config.yaml
n_layer: 11
d_model: 576
n_head: 9
n_kv_head: 9
head_dim: 64
d_mlp: 3456
vocab_size: 8192
activation: "gelu"
norm: "layernorm"
norm_place: "pre"
norm_eps: 1e-05
positions: "learned"
qk_norm: false
attn_scale: 0.125
bias: "none"
tie_embeddings: true
parallel_block: false
init: "normal"
init_std_qkv: 0.0143
init_std_o: 0.00305
init_std_up: 0.0143
init_std_down: 0.00305
optimizer: "muon_variant"
lr: 0.00172
beta1: 0.93
weight_decay: 0.068
lr_head: 0.00692
grad_clip: 1.0
warmup_steps: 200
schedule: "wsd"
decay_fraction: 0.62
decay_shape: "linear"
final_lr_fraction: 0.0
batch_tokens: 65536
seq_len: 1024
doc_mask: true
train_tokens: 900600000
steps: 13743
dataset: "wikipedia_en"
MLP neurons of a small language model. Each row is named by its layer, matrix (up: input weights) and neuron, and shows model dimensions 128-383. Each number is 128 + 32 x the weight over its row's rms, rounded and kept within 0 to 255. Numbers have three digits each.
Before each neuron's rows, "fires on" lists the tokens most often at its 100 highest values on Wikipedia text that the model never trained on.

fires on: " by", " of", " in", " ar", " Ar"
L6.up1236:107105151139172093112199101097155107129156144153147163123075128174178119107086120088105150123130093169135130134117141067135169134189169127101118133111070172098116124160175099130096114199177110146109210155186083077127219155109125100180126084190121108057093126193104121130119125100111074103146146148150174176175105115102099070169081157131119121107146119154160159122124117114178051160154112169116171109123134152163151129113157135147112098098158174102112114133115080153112073123072113125116176229163132137160082161189149175126120155083134112099115067125194136089162103086152172114082120115137178125114104144130141123082168168166103141107140140151058171133142119154128095058159173127122171095087087177174126093151145118133106104148130142155113160089089130191097153132099137

fires on: " (", "si", "ni", "adi", "ani", "ari"
L6.up1218:152226146064137076118105163151132079150164113145132136129174118145171160097133089111137111143084231132121105148180138148177137130119119148178104136127146146139088120116086101164138135126161141173137155138131139156140088164186204069133091102064142135076109125121169148184142125112082121154173135140173153133164181138081146127139169119098088135131170073127122111108087097113166106135121086146109160075118127141129155134153151108131150124122148132140132136112103100161137209089149154118110171111108102149123135107086129137069132181072128111056145137141176141087151092166162114089093090129077066135158151121119109082191091092090165146093150182091144087127198132125124113124124139106107082130123197097109126112195179145144130139152079171164120122131123139115125144146177130

fires on: ",", " to", " and", " or", " Fin", "–"
L6.up2154:093076145106198142101128136148078140122143217170146113031070125125075168146144155116140096112145067117158048212109112066125154118176104106139158075112147168133170191117160131132129168107135159129156118168178107128203137112098102110136165109157107139114124082149140186141104126189123068170128133181140119132103151085120129121104120120218126119164099138070098108140155146144103093082145077136139133169141116107164150169154133093133134138104141125126175154170164116100141136115124118099103106131155102125175144124071101128176126097157080126105103128148144119092152167096124142215128107152145129123121108118141136116097146143133187105074157125151100125113119187165143188118106054109142113128113185090185193175159088158036102152130161127164130103123160131131122127186128187

fires on: " of", " the", " had", " |", " a"
L6.up2144:116116200113083174129138136146123159158084105123120105093116184126162093086162136112193100139111126082141109101121091078083185068123103106144126109072154145108090162170148132159133111087175090125156098116094145152141101070129105080163138129119164136146146075157137121135180071180136105151105144144050147112107171122096110094080129158166180093170126112108100159127075138178111128109087123126109148158092118152117165140141096123133160061129121130109129104126086100051139131144140145122097131124087137132171158147140134171176131147158127195130062137186077115111062178108171121076153134169164176172132134113149113091093140122145209100110144160159108139118137099117196099117120093158125081054102197057121090185137098145116111147157124095161113121165158137203163114085154172

fires on: " and", ",", ";", " but", " years", " life"
L6.up713:120137124133080120117107153129190107082080160161140158159130102140087160174149162120119103182061103086121103108126198131132196160145126111135077123152138124127113197089142144090073103112120161070118171112124157090070103144148134042102083143136163138123124173088107051098162124101129109117134148144089092091178108152134154091134117178141163103114128165161209100143118107117082127123129072164155117139140097150154063201063146116145140135156120142155062158144086139162147151124033106140103113211130166138116123151117114137071104113106130152161093197110110176120100196128165123132097118106036078121158146112178090084139099083186094166097146101088158127138181200150109143150090206165187111090081183099092135102143098200102131096184089162151160080161136137096102092106103130

fires on: " the", "\n\n", ".", " on", " in"
L6.up2006:123149175146144101106176146113101133134148106130148110098158130144127155166121123126137178082133120139168138155104169139105077123113144132126153076111103172097156130147143082117095081124132101120113158137188179110122165202126121037128063189153104103121118112165100179160129102132139131122075133155127109132161105057042120074110105104074137142133106115031132098170137134187137160141066156183117152155153136110111145128238161080095142168126220150099090123199105131217061123083116154173156137148085096124114134195115142162139120143146134092084090142124192141085060094136067066128187083124033149092124123158071165112134183130123119134156123128167155092074105166142104105114110098152146094145128090162210099118176150111112064113116142115125155083120126119112081109172148125

fires on: " for", " with", " of", "s", "ing", " took"
L6.up2802:116163125184162130114127158123107090140129129131073102178155095115135105113083107124140116186118134108090086153114101094149166100101146097115128105104131146130054105190151125143144145090194142101147105082123099122132128172160111085122179159094113106160087068118063116122125151129109114128077115117091109144121114160128134145093135112112085128141111126149118118128164154180169042153093144135094159118170169146147091157157213107129100085130207135110149113117122065183088120191099095156157102132149105118106132098141110103178161151114069172158073134179166147132210151092137114119176065120122083158112101138158122189068074136103103156173137051075088198096120087131126076180103152154206173103146189155084075119144115100190135082127160124143125183090119156147118188099139129

fires on: " man", " Man", "Man"
L6.up1206:146122151093111119140088099163168114121095097155152121108124125113191094131175137140146132132131126064119187127175074142144155124105143153169136079196086133030097111148171148117092132155067079125102135157120179122156140093084136141096136161153120121130142124108154162115108133176145109126080123085139088100136123185059127131149145125100160126158089144081136091122131087053113181185141116196096050113117193145125137135100167148127112176069112128090147149129174166105086098117143115096131137090126172138151080063127173121185150108098160189096114164119166120085186155096138136149188083134131142096117115082123113110154088115101118098150130139172092101134157159171158146181068160117091151116137101204116193110129147178151092122121138120095169100100114107158070172144123190

fires on: ",", " and", " to", " also", " as", " the"
L6.up1498:107145087130156135134071105109145138142138159091100101129148089057140120105122077187132139136099142130089106100081189115143098074168147123159179122119116112143105073138138124158129115119153134018186145143057088143105141067153122124063083152167161119095111110118079120139072147209114094144126110110156144170104157088085090101135077150105057117172125166088138111097146139182149107093096118173176149078132126157121169152142132162160156076119113067122151145121152162107132108155113134106105076115109088156112131108119125095103084093125124132121128184134122090126082156124127117087122140123137109118091149100126060173134163060085060098165083105179093098148096148127123108106118099119047141094103205140152132137149155089109177131114142126102146076123117129065135130073114118

fires on: " |", "iv"
L6.up1508:160194089110091175105111145107040154137092110108098174129123187127133139090130150177130132081144108130096130133138111091102139117143102097139095134133155121126173168153112192140087074118154118150174142138182166149104136159098136125154141126131078127139188149174131103114135100155093101142159104105109085082091132095164112102064191143105133201158124105090140124108148172102100150104125173107092144170109162121098213109140117148108127144197096149162136073147147092138077103152076160197157073094110085112087132117135099153119170124080141102140132139139106171122104138125117071106146130143111204071121112109170091135153126121106134166101161154136086140179122140134117111158130110121139101115111095115071120074112131095093097150146098138142145177111171126097085120051145153

fires on: " of", " |", " by", " During"
L6.up923:089138110117180095164119137127120156073132094192126144142108103146133185119107146123149158035099112090164107153103096087143117148136130133102120127082174017090085088133190095137150134098114098089155155148155071137134129096101073117148116081137148136113149124088147160127116138144119061097092147144114075173125099128146098142188147197109143086121099161116062105168102114144173089130086135115099112118134074159095111103160132132148111101080141117151142113094158095112145080097076116111102144098106116154146120191116114106091113125154148138124085098109059102154116134146106062106158156185151119155137122151048120155106115088139191116144126088159071095047112113151137071088151078097111096126126150143083124120117129155135148174126141146131176140119118088146092111121130226

fires on: " in", " and", " of", " (", ",", " to"
L6.up470:106074113167107173115159114127139089087115083134106117115142096184147127194062113120159110129100102055185052071121158098082087134171089138131052077114126134127029101115145119119113116186100074154190103136148115049101180087079112091110103182163098079126166117102072130141151140119116144103179063110144147148089140125120102097151115056082161129094184110140124136139097079107129141081120125086121146150051135149118124151137144138146148184144116180124094134161130100130146136114182175151079164129130161180130119121176176158152061059154128165160139091155150100115127136125144097168147149143114138143114127155090118197014126137172099160147105117165123129123162073132134085088097165093190138105090080140142124166103110106125186193157055093115166115143157155141137157132163125

fires on: "|", "-", " •", " |"
L6.up2129:135190158091119179088131112161098059176113121169159123189083093108138159105129101144161213179116102082108127090136076115110144157110099132169107109148110135172207066124102122180130167174146092167091112099112156178159179155114151133144071154106096147129150140148126138102088137092125145055143107155168093100108165140175097138091175115105113115182111110081141110162142140113129142144144120126135149065135180106163105126143112129197142129182113107069118143112163103135145120101139140127149093118137150111128152180132161175129130103082072157110087136100104114188070157130071172154129137149127135077113188104188150097134123114113122125086068188174172105117095151119193122138137105125098158144138080130113185083130143114135135137162081112159135127167132095103110074097147103

fires on: " and", ",", " Sl", " Eth", " ;"
L6.up1220:141116143125089150117150126097103114077116118135183173147100099083128148121177191156083148096116177090161014105127166138179134135128165143149147113093147117137123114138145086053096153131153102170072095121144102090134145150113148128129174150093114169128098152116142176144095149109102062151122129159090179155084106117116171090075101100222123178137102080116113091112193135142117143121081081126146150132128183106116108069108071141166134125144109163096144119117128167138134065141085119192131131094088094163144116120133130125126168137193132211075136170089169124118142139117133150135139134131137199144103135115142153115130139095158172104139093105122176103143093074119122180143127097119049136116104169140145120091117142129102130088100102163151169150108171136132069107117132088

fires on: " =", "=", " the"
L6.up3392:120114121094102070113117110173162122189158156056150107129150136128176143062179120090153150169127141138143107084078090180112167129175120087094096109118139178102090102123099123133162092168119123147061118028156097102130144115080128125107143130156143172129120107093166072130168112110084116174174152110182108159058145129058102201071058149124077144164066117106070115120161129109104087048122146123129136122103107172100071063105142096099074072127190096115083112152151166060138187092114121108114055124150139146132161123124116118135121166073136109155161199142186110110135115180093166123111121148151169123075109115094087101073197118164129138171068138137086140099140155134112075085054122122133173094146098136117166192162068089113082110145115083111127158102117152079129123182089084

fires on: " |", " of", " the", ":", "–"
L6.up3070:153073117140099118120134170110133165122118156133169115121134147120101097160121102103106255099127126076149107101093139126123168156120113154154133131108160142105185147121136130173110140129042149166088144163092129116135169123174112162089152122145167070118124094100139192145073084135163101124113165104120062128149126080092100140067108111108152121141137070142027139138114168159180113161166138103200113155142056183184134190136149127111145126131101055139114119083170133147117172132067160070171176131135149050148145117135114097117162177141109132106160124097136125140182138106075094123118132135143105146179160113181128109125120112147101155072123143107135141115110166080149116047103090129145161118125152159180082191188139074140149166127116118154126087119095128142141133118126134

fires on: "|", " |", ")", "–", "19", "-"
L6.up1144:148082178167158163150144085133110123173157134144166153104232131156156146116154153052161182154170139092129061066141110121059166165212151092085099082141099099158165134130096176068119108128155117154150115172098121125124164130135123144154201120152084162137109180115142162179105102105118164143105163120096121083162112130110180137099129121159193123109188128125135105160095171160166105140115142118162137149112146187155123151152112122123113133166121171094093144148169122095168135138159139082139064072145158157133167130188122111124193167148133071145140074116145160158145161150118159187170162156162176070166121141094121149075142147147148129139121079143096107141141142118136129107129109106136103069115184052123082097162116086118101138112144135114129072121135120158118109117163110

fires on: "\n", " ("
L6.up2228:191123113131173165133154125070137114112071139140119158101139130138165117076129155044121139145098128150118093121141084138154092150173130104109128132165105109136047162105089129141107098121113103080098123080182091081093060122206191133084064134155109131121112126120129128162099161090102099171127130167152108180132181094112110101138174128126111117166137089110190093062129149103117086185158103124114162131139124157119219144112075145155118140138135124125157159100119110105116193088162107126122127174131116097089133114117062091030120158122129155119126127136217131146086123117122128158163141146102140140113140068095164098143170134093111171071131048142093128096164120170073113154109134139162087133177053173093115115138094128091124148171075114139138101135141094199144089114136177

fires on: "–", "|", "r", " to", " the"
L6.up2936:095175072095137105133209176047211141121145113113167176121121149141128131069085083071158109111089118108199146141140112076092090114117124144125131108161173168114078139144115152068138084119134112130109159156126156134147080120117135136087135143142187139118131111116166062121088121134101131109132124076156143124157176114156092198105061143095170183151125122128112122142096141090137115140168151143115106157132168195094140102198177129116142083146085150143138160107085155110129061102151146125129080132110103152144145178178073135169127106136102146154206165197142140117131154122135126146107124108146124181080099115070125157132169127101170094079144176093128145116140134102130101189065123121095142140118159113185093129137116144152106095104184121115136137148113150117143132212120142

fires on: ",", " in", " of", " and", "shi", " de"
L6.up1695:142158184099105063126162102146153164103126178128171101121112107033062135143113102131136124154157122161139175129103149056128122065137061168117151138098116164136141153111111094149136136157096141095136102187127159130159134178107098154143135218193075076049182160131101063172172102129121095124156096142097096175123138143124157176095098144152098201102103149138188080082109101108138107204121090142142093154157113161181102193096107155123157145141132113117100132081147117150141098111129146106067208127146106087138098112130171120150122126096163089145117064154169079142131123112104136099139133164116145126091106122112137163133153115129106158137095093148130073165087116102152126155114196142104153065114162139169072108079121135173150123140143107112117174189078093198132116133113114

fires on: "-", " \"", " '", "/", "rop"
L6.up2042:133107097080142129105161148127132124144082162140151176104113127097142077139171133135183106189153167139108092102115127144135072064149172132113076108080140152127114163123155165095173139117161160081201195099180150068128127103074091158106168176136124125086138085158107151141089122181112125174160160124123081124115135158171115135109125091144078150142118132048115079115161113107133127137124141130135125114080116148154137148161071155141144153115148141162163112118126080116141115144102144167141103111169154123145161152163100125149094123104111115144131076128154149096155104119113171178101165182128117105119099135162115146150125102153121127234075107101107121155139104129162141180114148131157119075161176156104135141161113135148127128160174070084123095172181176168123104095122167

fires on: ",", " was", "\n", ":", "\n\n", " 0"
L6.up1430:109106103073195168150097098140080144110164119145135066167172142137131118105197157126096123092184114132112091068133183163106112140128074177130158090100120163117100146164158171136103112173136120116183101125060200150118118074172161114180141102134091129145070152133122116070108183157161136138082181169160100068175153119063116128059079086145165113072109197122125179138159120082140105129136106177119117096109150138152136111198071184130144103123193146130152177146105142113072158144157185170137112198110151133111088144130136164076055141116139146192131151161125117158097097106144116102128129131102135098131128157143165133071145112081124160106146097147092180150103147133166096057143125078130155148128160214160141128101140100180169153121127097164180123089149141106185090092186116

fires on: " |", "-", "|", "—", "–"
L6.up2394:106168116206203157097094116134064117150151108084151219099083123155164165103119164147141123132109131096111139189191174138192114149087129166124158121121118122184132109188106158144157097178182103149151164105131132085166122079156152097092174191070224152104136160134123154161081159134153106148153167114124132178114120152079090112111162126138142144122152186124160119109128111171097148123176174144125143086101160085124104083172166099217139122164128108127082118150136169092060155143133130136130141133059137115123110126130099101128101095123128102141120097139120140131129174110107089093130127108127169124112132148196098181154151136149153135063146177142096152154173104080165140107086125174187131142099127107145158153174148126123117067097142118136122160172129116123166127206177163

fires on: " |", "–", " 6", " 2", "."
L6.up978:092172091116136123148118127128172124119123130134184112119111161170120092069145140134101164147109132114139117120084170105154151126147146155129163116137148120146165099130186098089129194145159179106119097119105153249184131130123116150101149097100090111102129107088196164116069120105115114154101161121110190158122162179117117141110188086128180063144134088100095152166114154130140105128131142106156113151150114171125136130133223103124142139163110101119097151081199112164134147091167055121168136150108111086120147149136106136114139163127135091147166164144140193154147117181124125159134136184117124146093178124132105077134116118109143098123165131124091100151138125149061159130185196085139138120195171095132123118168131145174085189092076166143110062185156129142143138105073125

fires on: " (", " \"", " what"
L6.up3048:157165094136138103110078144180056083147100147197138222142156093122180154155104166125121171119121122155081136106091114192129075142156155128093155071098103117193095123157098100094118171083153171146123078214083106183102107076094186150089111108085135135110114125143090103195084110121054118178111102157117148167066173103085051113178121093154080149156070163128177183125080152157131071154119073150081116129161142090114113088167105121092133169091120129125160166076159030108112137093164092142146168130118105163135140085086141127114131158086086134100113122178096117139167183117092080153125138120131098135100118088094096125155140137098162129116039070141114113173120122119102135108157105110132074149140135110102149134187136116101095115081114148124119142161130122150107127120105131

fires on: "C", " and", ",", " C", "bu", "ca"
L6.up2405:116126113139147170087150130138132142146134134154161113097141192130093139120089101105152114110087079149087115118119180097095127105117130036104142116129105195171112185169113100125083128174098108084172196212078067160057156134181127144051113125130132116162111113174155065119105154198110057169155059152189103086181117080147181182089106125121137091091174118094136066109137119077153152115116148082129075115196131129113142159132097142156179163091109189177096116164202078103128100072128068094093149136134122198160208151141113130118132114159129163096167113139103132107104152139110161071130140081119099134111159179151048104115168155132139116159145121168129146075045157109135131114113130158118150127107147106194115138093106108074112140179130125111174144145142205131134127124187098

fires on: " \"", "—", " (", " resulted"
L6.up1737:112148143155161123165066126190140195093147138167102033133118099111104109131122158095099159174153133106126106161151095153173106120134133081093082147164096114151179140059121125097107157172134120055124093158144150126162151177161196100140144119154091101124159123083176072120142112121125175103106096102124140164073150160143129141180189097094104127141118141145178118153110121162090117196088132164161167178054127087142147149164125131088133098116082146122157111098174092121179126108093134134132059087152179087112130133161121048097133120082188142090134179150128113155148139195080193184145146153136132049076117145105152139144176176080134180098087090056144144128151125151061088156136169124132175124143120150113133151091105120084064138141044091168130114101140088146115134164111158

fires on: " the", "em", "ug"
L6.up3311:095129088117133137141174041139131114099201097155151130151152111127172145116156132120168131119096090151104105093204147062090090092112115165156120146143138189116120132081050097116098110154152160082133107125160055142128139099145159103147186135077153151089171067096157103130124108144107131127108148118138108122115185111179170106130177139088082132186123143169115091088133138098151106132139091079164124177176131142119132145129121163207143106153178126102139113098128143117180187110129063131152160185148128108147162176151137124134130057080136117097130195097150082133172142093094119096162110152102167066154155096126132136136164088165145136180092100122141093191131156133110098173112102080114110158105170180074124112145164146141158170159131139122079110113203156146176196131106111

fires on: " The", " the", "The", "ae"
L6.up786:146156120127168098132172128116149156114148135124092121077121101161095149123158113148111159154171083064134067088131105170134172140181150173127185084101104108096105164158091031144147184131109105108092106100106142087166127091145197123141176122107089156069125096137176053173121124120123097170076116121108089136166142123157127125147146124123156147134129141128162123079165077169053072063071105140147126106114112104131151123171164078123161151120128138119110082123170071109171125139163105167164139072167112142104188115091055172121149089052119066113152084149135133136131158179102115127140156171073096135109101123129105185081166137110115152152099131112093123138165097138154115171073061107063141126147113109144117192139128175139074094165091059144098125125125150142125130110168148

fires on: " and", " with", " up", ",", " is", ":"
L6.up2588:085097096146118120143127154088137162124137104102111157147115108101142134079102122121149130087197083153145152080132193132123116066136026159165166136098114187194066106178122146151105112168098143059130131116114151176096114099136127180092134107091142156092113134113118181132168164195116149212112121128104138155115103102145135077084114132113143114113077160185125105127144115123115080103128054099121058134115139080110159132140097123122120142066084155144143077068166135137137148122138128119002127130114096162095128102104214124122154112180145122175205121176111097146101158154188050147159151075109085098103122135104102112116126134101099118122149133161110191135159109197132075119140181142123251135095171128164139167112121075105178154099168093111137141141124147136105114133169120

fires on: " were", ":", " are", " not", " be", " as"
L6.up1279:062103151094174120134071211127125158092112140133130108163088156081154104133178165121138154157123130150147126193136093130075136132152130116161111141138083157102157051115119130171081102171122103156159094144213071128170162067108141127147134115147111154105093147122105130159102127147136093119093172130172137203110129114142149089179105169110107154134138143154158127132097124104145096128136161131144129087148096170125120133108094164127138122157140073130229132150139087082026119140136160130173051117098111109121105110118152114177151164121090092174147143070176137136155089150104128143109103107159183097141214174101096171132167143137137059130161116112145117161142135130195140090054109103091098161188129183129140171160114071147099152167130110119091099185146123135120184150184092

fires on: " |", " the", " a", "-", " an", " this"
L6.up430:141130141131133094133098119143120138130162172149143182104185150139149176077137161081166168127126131121103160120138016069183150106119157124091121170123089161192133123114136106136148098157175152137127089113118100089124179105094090100158158174097146132143118170175106125127134109148110140106064104101121118131137174095122168156132107156196096057119127151168125125198113157158117166153101101163136163122085136119134074139134097159102103112165093171109116116209150163126121121098158181147130094176133153147096148095157154148167094090094160104146160159146096190129131148141125127160119159112113187074110066077127159067169157075137167143073116155069128170183250108176164128146087175123152165107124104101100108131175201047148099122072128120126134087111111109124178132134090102

fires on: ",", "–", " (", "|", "18", " season"
L6.up2731:128157106147117161132129085082091111174170172117164098123153051168174129103120118146147171156121065106116160183132108159121143158163079107170057111182126125123140125137154121129162183139199133066152154178204162153094156073095139104137138150146117107061044113111146127164209159115182183114138181137169103146101144102151139152119143130142129153134143096157109155114129152143171126160171154130070103150158127211126150109102178126171178115143080140112154209141135146141119143155213148178096092146185084147147146112109094088154111109118096089123076109144116127080112109143044225125120141110163168112102144099113064152138162114134189131141096125079119097147147094068154109116139183133101069145163121122099142144138159093132164115100047137110107135125143108100186154112057140

fires on: ",", " and", " (", " most", "\n"
L6.up1191:137101074097083084136137110156127067085081145117071092164100122102183096093128123082077176166102158143132196121136137091141183132117080134148091117120132151167104147119125110131135111078062108110051161120157093144132132124140131089072181163106187066119144123120156138107175121107085128146113099136095111150152125155178154101134126157155173152155069120132200093119138144141120094089156106138107049182170112102161161190171094101145135113162133141084128143110162170147112143144130102138065109200124182149064094112163124077113118147148153148104195118145146140073091080188131118101068098163153083067068137152097158158174111144149131082107167121123172113140124170156159122123080135185126095128092185085139090147127082143085096188177151104126147164113089083124110176094136115

fires on: "'", " (", "\n", "\"", " \"", " the"
L6.up2990:151130099139129173074138130123078126114188164159157167172094066160164059129111164103134143142095120141137082165155086162082095130140136146136107119181088112031128194186119149121158103101129134130159162129152167157096116095088086114141122061118104171146121151130167188146087149131137153109124155151137140110121155130158114188147170115081168166128114077123155133089085077173082142136113139133121173107161158150115177164138135068109216189100156112154111062103117119095125121127133141175180167087083141084160118092156145154109093111101171133098146105156120178084092142100152122158107125140123097090165110151116102143160099100182134163156119120084030170138164143137048089134138147167165092136162185063116121137145151142125101149144083126137136124144111090166113139153180141

fires on: " the", " a", " 1"
L6.up3226:120083095087131136128095181210091133129136105169090161088175177164166114140161110182135096091101144137164142135131151168115170076129072089191144141140161165109160157171115106104141175100185135159115160046125181115090067144085071147091130182071117086080111182170157097168174164193068092154125128135171197117138185156169106138104133097144132121187116134123092124165166197135155145134098153135135160161148089097072135140183133147156097078174169115183151132125131160176157131104126157151148103084133107137154086100125182132181139142137118162109107164149132132192084137139103138087108100113116163105109113104140149161186071196165145095182111152068081099079198143131146083163161098131126055104136139126123112080139112156180108143120117102162152061135128144189101063160104108

fires on: "'", " '", "–"
L6.up2515:123104137146164106081134100164112128147190169157168081100085058172092071095135078174153166112124130198118187138128074169152174085113135155103085115130129182145113144145146132107124136181164118123160126170194132070113145098099083084137145100094139138178063123117151091202135187121128090091137148118108089105105146164115126130199181110144151174120121085128203091167170113136167140138102106100102068109128121155134110093112085128135182129125140103154105157151114153151093108166133148172091088047131083112142108110127132143110127104080101160222093081120160136065127138135169157124182148128098104163108143131106095148176104088078181124125128106108106169144175159105109176192168113137157105088151192107157097150125107164102127081114134072094172144177146155155147123118109111

fires on: " man", " Man", " Men", " men", "Man", "man"
L6.up3249:155036120106119141068166137119108156117138070138151111077171122164142099169027167161103159127152112158171117146128117115096140158143122168128131119113117167154083100163112126184078084164167079094141107138136097088126168058105132087134144160146124077198157118119152157158136104150146135156155135129138093049110094106125045142161146077102160126152128156170064136138121119174135129138108147191064072109119167164118157136142103057082115096108137141166122131092178127088073109149141092061160120119181139110154135105128157210114161114143160105068109156121151165100071101144143150148134124171108120177151141090110137130141129066139145157148111122139138133128090097140107194088071176122119128118151135109113186137056149090197150073154154084158139104063112080134145131127168151

fires on: " ("
L6.up3283:097149119098142159131078134117146068152098092113143125101060135123116116172109137076129122172134176127148118095139071130122076152187097116111181104090102105112107135116109171113111091098176126074132131146168147163103147122177154163096070120105140101063140206108166102156145081074092125088171099155145061136124173158167085119108181097120147127123087118130132121113126170149193126135068170099137112105142100149123136094105094167132139116098079146135144131108159156119072157147152115145164157168100139141143190178148066064082121130109128095155121120170115126147112178137070178091095114085140095131087135124116096092127118088086152143124143141177093135176130144111183108151138149112128081145150145158129172159176167096108176161120139189132171166092151136178055115111152097

fires on: " and", ",", " ("
L6.up2090:044137092090106163090117135117161096151115141126060129170145076181130151128113117146133158126083136182093129042120175184161123106156122118164097113107112098163101101150162111116133089125119075101088084133103118139144063073121178137072100116108071127049133101097179096184089122142117101158145089103143089162163160134118111106130173168095087134132101123137118148164118196126115054127123167146130171146161078114150125126086165093096098165118085087147145151098073119084147118091101101144084105143068093097099101114124059124108125093157080145166144093081171112157101184143102089094075144128117059140112068086141110152147108090145105093145103140139071133096160142172088098127088114118131074084116172166154156125156103135149113102086125175125117135151132145109168136106115114

fires on: ",", ";", " Pacific", " Africa", " America", "x"
L6.up1373:155176103084120170100052128190089106136116139149134159114064111117183099167119184116157173152155137095147129118078202176144121117109097156130120105116114144204111119126204158167112098098062136132148107193138126115171077073165078062193131146164143197156106142151116057101129137209099154130139139152118154106145123111124130137132110142159150166106205126116182098127143109120090128099210137114122110037149116159109090155092092127118165185131168093066089157098173124124124140159127098139148167161123166191108174111118078104138124108174091134153110168146123118122079153099157113102129098120135174097080098102170188163049116126080081131204119129103149097142140145163171156156099147143127114162079113104118147142117170140119163139148159108163118113097119107077124111101104178

fires on: " (", " '", " Gi", "'", "gi"
L6.up2420:139074157145125117066068118158099105084088068130134158127178113117135103200131141087141084081173129094115166118094152141092113159147182125124108114146170093111144126134113146163075113162140120131177120159141124095079064088161115151110070095124124119094070056115167137146117154118128174112163193156080152108112163164146133135142144138145189118217122083118164146108119148163190154172118109109120156146137158182115155153088099130120207078116075175101151160125126154113112173167169158160159119119133074106130150096124130137124079155082107154130132068144138147122120139142095206125082129111071112118093088108100048083159180126131125110086100163133106164156141148084163137112092137141158065102161196138142118127215100127122128087161079145143140042121178158129086101085122155

fires on: " Al", " the", " al"
L6.up2999:193149169124096149179173095118167150137177110093125146155041100148120120132117165068162087075158087088095112124089164124132141082099115114171164081139117131069106162095081099118118180152131103137113134121106084124160145060171143107160140068153142126110128135065103125116187127135150196096142148167131134148119197145159112150129169147062218104134095191140093122146139159183108101113165132120155119160084030084088101150132103124209107127141116124102163115129143083099140155116138130095132153122097159157109135125111148113158144127106066072095130139162079172091135109110119126085123143097159197105095120080117103087120100132142127082163119135177119150139094184108114087135116104102096143138161119101104187157103140121116127125115148121135171084085099111146106143165149109

fires on: " were", "s", " been", " be", " was"
L6.up2143:130147191205069130112151230141170090130091079128153104135169142124097042144188122167116130110104123167141172154142140148130118094169139108170108089058141117134102089127116143192151085091135048069152111149107126105152194137142099159106128124126103145162075163102126146118111083113149124121165134114122122094139082142129171106146112133109180138128159132166155122106101125184105103118151136152122104126173142147112130148171121118106139135128177125125161151124128171163168108084162121115192193113190101180128097140164114133192170134110130170123171116094174134080164136106133115115135142114136135110081154150115112160074129101121134097109176114157126093143140150108109148086125084122085181130145119155095113177140156120110119113153095070120142103114143121210159127161137167

fires on: "\n", "\n\n"
L6.up251:132163185127121129104121148090122109092095143103167085139115113199150155067055105108161127089113096157110118188094080078011148064144145122107191142089102122181102148082128077041105102144116117089142113120137057125158102138179143083077125103092101072143129167081127132155110124139122124138133127169086124156142172150119164165191189133144127104133147107136071113098111081167145116099175121125133091183140120161113144111123121159112177085098100128120045197175144134116160114115160107129160133114117100133116121097118168103138109180167188115111174146073171155138078126138139122146175155201212137125067102132071104122173146128112100129139165089089118116112142155130044087146140181158163134199135025118122075142109120072134100184123121183129113089100130120109110177175088152

fires on: " the", "-", " of", "s", " 50"
L6.up1982:090104180102146134154109169071108118198224157088121140184089092114183086173122130090136153160173181120110117107121076113115174070094100126134153131182128130126119094149174156123121129107145175129205121154181098133114166095145158137140171159175071121128115151127177155157105078136138106102128163157154078089144161138212118151103125120074137103117092136120117146117110166126167070143151118158159109172107085134107144161085161102128115118119139140126149144140108079070119166080119156144163135081113169142153205130189055120116141159142116151109100111111102139080139157139110070135146061153141139197151137065113100112129123091181139081089133102162164110073124102168117145132135132125132065118174149139091024100138193089211164126127161101129116196186130101135152201112147089

fires on: "'", " '", " Gi", " a", " the"
L6.up1282:097141068153118066075175077167119118102164165153143129128120167144157124135133092175148152134094108112139202145046144178134162145115175144153092107151141147131180157119153186152137126166130102154164095157118060119083130108091137139156153176159112078115115080113198158121072157107104120114076151143133141101125125083169136170178119122067194203161119136120137170101159138112153138115119118145095131094164134166123094162085120113155091185084118128206165123095156125083151144121106198165114177113167128050130098155147168148147125234108155107137119150136101132125145084150092165098107073147136155121092159088126115130216210063076122152115084178076095098114183137098124096132126139148163166150127143151103112116142132093157130134095151146121144074164137143138108129106173145